MLP neurons of a small language model. Each row is named by its layer, matrix (down: output weights) and neuron, and shows model dimensions 16-143. Each number is 128 + 32 x the weight over its row's rms, rounded and kept within 0 to 255. Numbers have three digits each.
A block is one neuron, or neurons of one layer that tend to fire together. After each block is what it responds to, as a language model described it from the Wikipedia text at the highest values.

L6.down56:048120114153116157119125144136073138115152155079076118136093136133137156103117141133129095086140147122129171185137158086152105147162155178139077143082201136111060070141135143098131097118177108116163067168126137108152107127130162059116101077108149188150174105111125184147119193067144114121127117157172165137087121100101161135142118104088164114098096128134142103048172102163133124137099
L6.down151:104183151128166177151110113120105074137136067125168136098216095147105125057167104106166148129078155128117055110101151124123159121146141118078147176121175170087140132141098092098109113163138063156153143123096133065114076154117083123082201097116125168146135187096161150124129156140106115070156125165133081116105136145126108154123194124121088116134140159218117129111073131155174121151133
L6.down176:129111144116130145109086111174099087121094129124089120149146130154077140140045111103188125149062161088078129137155189069136138148213133119088103118132137160141213145146154107115144086069124092072155102099159120074139102128112162151130137083165183173152142148163142119093155141113144133126106078179081104139194159134145099121149107219160152157145095098136105117107091118077130140185137
L6.down213:083142157113158169144168113142147124136117162169098165128072102154145119164137189106123159117134087149171196169151085148160124091084131108156091136134137133103139111168119090077132128138112178085051173112107124092135150189106164043097134144145115047145166171128169119137124127109162068120153074193065120127121130118139112128163146104107069074127106139134068174128165113146102187129170
L6.down243:118124077097133105127116116082182057084194166115141160185046146101100123131112110134135118129110143172136119091167112254171124172081130160074178107169138153125151162108131106174122143199108110146144134131134099186134133170148194108114100056114134112134118156065110106120168137191110116142136134157158136100165122166083118089092097100089103122159100177121078089126110109093086083146140
L6.down251:122124115104166124129032125123159129086172119091120118126139095131140105108107131116090149118179160034172131131126089161109146162086152144124116052098122193140113097128099046075133170100094164158197108136127166077199144132072110147112115088161109127138099126160086127142128128144171140156200099149155164064118148120101106137095103151092084119084141163209144173093134098099094116164176
L6.down475:105107128165124142166172165142100096106130169156129117104185104121157163137111080146151161046115161110188132139157138103115137186141094107051055200187151138131110099085086108132161161124163092129127096128135107100183126141061149126156113109161136088118071177084155117100159078092125126102157117109103109064148181145151123127192112080113168120112105109115173154134148133118088096159160
L6.down587:155087155103112114173063085129147119084101062178154116129169122098119109174179150163081120135138168147160092112137120130141162132138140141173162154115141156078112132066112117091075090125126136104127135123150129143120130123128158096139131041126190192147116137186125181126148150121090111114149105194075155089111084099144104114112114095147097077188206150136127180088094155134110091158091
Digits giving the day of the month after or before a month name in full dates, such as February 18, 1956 or 28 September 2020, plus some mid-word pieces like sometimes.

L6.down39:127125198131117099084142095149102170123140071101113088156134156093073116104106121145156153130120112128140135162113167127100118167157096155144128148166126140151088175113161120173060167097156089132107110151116090166060160106149125170236143108125149133150090139128117110165065162093186080192152105126034161113154110082101087135203137124101100135109137143035136126146137137127172108114157
L6.down40:083177148082175137102169175125083113181140144099123143216106141094119138118134140156145182087132163119106126146118140167083095143103128115159115076102137041112115150125113173147126156087117097139190122111152092146102173096186153140164123151086090095152146085150175148150134113182139128124117125201152139121065131101096123110131169140119119137147063143153141111113170087085114124138181
L6.down58:132157088148154142130120149098155082111125082140087144182131091115127146129124122102135075132158093131190117121089122147100120099139148094153135132141120200076152108090208103148070155184135080150123149099119156106120127133147163151155137089182153104166144153194087150090083195179163097161116079146118162146164098234142116048098153118148120094145058101140117116163125114068077130117144
L6.down68:111103116163138123134158182108091163152110142167160121105109167117165144127140105101151128121139110112153189076169217104158090119147159114110143129138149146130090152182129149175110177064085107089179137058109122078075131116090096104175155076145054069149075130107063118139161102140200150172162137122101154054056161180109126112176100124069119121131131171098152121140092150089169154141124
L6.down103:125095137136131121147087106168117139120173132087142124093137092151066082144159193155154132100144122106099191137126139148176134086158142134167070134116123121120110127179106160147091132134168174139110159144166096198144175158127101152091123064108063137161112188099132166163149123143093169164135230110138120127116167090144097126154148170048120064056085130114087119138098150165083108103137
L6.down242:122076129148140108107160128137184176149146115144107130102135132151136132137199088121135094100138132104122088099116127129096131114040183174121159174073092177114105171156138118143138008159096152127170124119142093115127099091151137146129085131117157095150154106116176118091221151159174112114145131136148133143142077097083125050090104164124092124182136181119137122105122188103130154169090
L6.down269:123121145155088119105118144096136160156090158088130130171113095098105119117182094158105126128142087148101171133146075120180063109061089058147071168101147147120109101148165090140082116113141097174092150101149127151078178171092101086128124132120079094151132173122098154120103206108190136108078098149175165124123126143201132128219107094132103177140151146128167147084148125176149062124138
L6.down361:146150104138212181172151113124113147102153146124147129133083108173074129131133102150102109141151126102091168099133108081115112105132084132164155139200143125151201149101184080064198131128093080069116170125129175075140151144145103110098141158132126107117127182095087129125102129049172115157192121099106105106061161143148161137144100100160151115135064145135168142177180102139147186134069
Short word-piece tokens that finish a word split into subwords, mostly -s plurals and verb endings (walls, contains, seconds), also st, h, ed, t (highest, eleventh, built).

L2.down52:147120142134147147192147121139128106146106197156101134181109136137155141157121102226116126167135113118071121100110098119105089133125125175076136135096171073141138075160163134106107105156127153102123097175087162153167120108205155091134148117116074131155104162115110062158160165047143126164103159087152123124130094174061134141110127144104136099091102118121081147104108113062109081145168
L2.down72:140117170113165151114174103117144169136165084145146128143095129120175087154105122134125122146106108069039092131162159093092099158128096124120068093196106165153086147135133113217139145161100160118133130162119121127099114114126132101167119146137115124158110111130122140154170055166142103146103155095126163205156162161093111122120159136135136183141062150065189047103180146124153094090145
L2.down194:151098134130112185089135147097104092141116113123129168115141141125133179147101091194147136168098157068110145095140118123055149139169140175143123161151175112119103108145146134162068103135116087122157124144125064071113153163124076152207081206132138109145092129184079126115168138111116159102053174118149166125165149140098155052136140096073063086128182179110122150112172100199175180119119
L2.down286:097088205110177166182118114071153134096094102124128052124089109083122107080141152146129120113123147062143135144164066167073121150119171165044148118120130112130161171127123052123093176135084148100128135080167156147212114177136168171122096122162110095178127117119109090131129111199137169120120163140104091113085173145062107142119169160145070128115128108147133147102189148070115119125098
L2.down326:139132116155106128141150081128137142147145101120088203111069123107144104086106161173133141141147149134164124129104128082213090140100144132047152159142131141170115108187131091129106186107115082173156156203152105124078171095158137149139140160097092139149143188120141071129130169144136065095091158097092143126129104129122202145085097058121124127150102136110126067159133157161122105137102
L2.down367:107105147142139176140203077102143140149096125071104133109150121112146113155178154138119095159170161093068200129158116134102150140129174152124120125128125093085132156141149127108094155107123130163165084170082165146077086126116120140171132133071076129103109141139101106139240160138095174119067104108139215164169072130147029151140146110104173113147153150159132131144134121157133182174135
L2.down511:106130094093125177153141152124144168185106126108078117115137146168113218190183126135171141207088150132143138152162114129101126111116115081157138124146091192112142141086110175091084113173064136082099128157070106119097107116115091168151130131152164123083110085169143164115133159099112159115100155055144146110137084107138136169118167168198120105200117115144200164158056133090098164186142
L2.down620:132125099126104138109187167107145126156152122089134152136144071130144151115101137157117133145077071051110128142109096162104100194137113178049128124138101045136112115119116180149140231102109134081182138124162077102137145104136148166145124116111130143138117165122087132209168102160104145128102118103086100153169135082091095107119129094125168141116088165157171105176206097134196125066120
The second piece of a common word broken after its first letter, mostly numbers, as in f+ive, f+our, m+any, m+ater, S+ome.

L2.down143:163155119151135078075056077084131131104095169120119043169099202141177133078147147195100136088145113126162147195134146094121142130143090111129114130107125095129148100108087106104063134150154157146115096148179153138101136134139178089177098204158159124103179154100161142119130105137106103136111125106163132186098180188121157088122097097168104139170197161137089123129100111169064139114143
L2.down172:185125083155126134117128085093200178132087141190154153150102137149122075133083147142138180130159120114136154104132114124098147132145163146164177235154147128125128105074078145149108103083106116093134130134113111187127109097084166186113100155099138134120128151169182165085125086113102191155110124151132134084085072163081133151111161149134082110110101135110090161215089146118089063087158
L2.down184:102094108098186131110146122077151151159170096173125095103120184068148154119144139066125071117152151143165128140163109179101111125088119159107178115149126131118095089098171127143180138140185173092101101135096159114150116113137195202132121131108127150123130067118188095134111132163135065100087134117090155085152166102164106101103144110135130173080133090181113147155140103146111081132120
L2.down238:113125166106169157090147145122142112105202157077149165110094083168117155172122153203146090086048100161156128128167120157126161096120117116115096153156083105103114085122130085143110147117130121100164116092120083127131139138103162118142113186097142135090199180151126092124100110075105071132163125139096100159164097141152095154088106081106155140135102167066099122115176174171151101139088
L2.down416:121111166127089132081128136169129124113185136172151055149144100189182113111138107153104132082216134174211106083129138132167136079166148123135101183129148162084117120108165062157154067135114089094137111092125146090140181131119235132136142196128096099164138172138045110062140134093125103135173153153138128137091128080158094078140085139144124133129134092133111103128146103132153140131149
L2.down456:105145114161165161098098146104186103169125109048109131105128063199176120115133115079161150118110119151125130120158181127196101115123116159178142085163110121118147154131114103183153135155124091164135159055136102059092146105093160140121120108146122094161150116112078120139120106125126182112080153183223105143181099138081122105117153076132161159092126151104113159097152124126156118149073
L2.down563:136125089171147061171114137144153108109078136092119074149193156115168117186139129105154177152169133136208110142074160095197178105149117136114112142127120160112123075146163116079113188083070145085103137126127164088113083103163133168079135130122083074129148094115098149096145158141126150122165123108177119117108147142090171055109168107102097180074125102174130148165172061137076148125122
L2.down606:140110145111113148106153105193102082151198107170116111226148099135077124053139187086091137137131146120185176114106143116154143105137107103136080083128095131109184133141165134172157147096099153188106139119088139102101118113106148106162119141143145175183129119115137156100184133128129190156156121050104103086086133146197108129108079069146119103146169124118089119113131106127129118106113
Second word-piece right after a one-letter start such as D or R, mostly "es", as in Despite, Desert, Desai, Research, Western.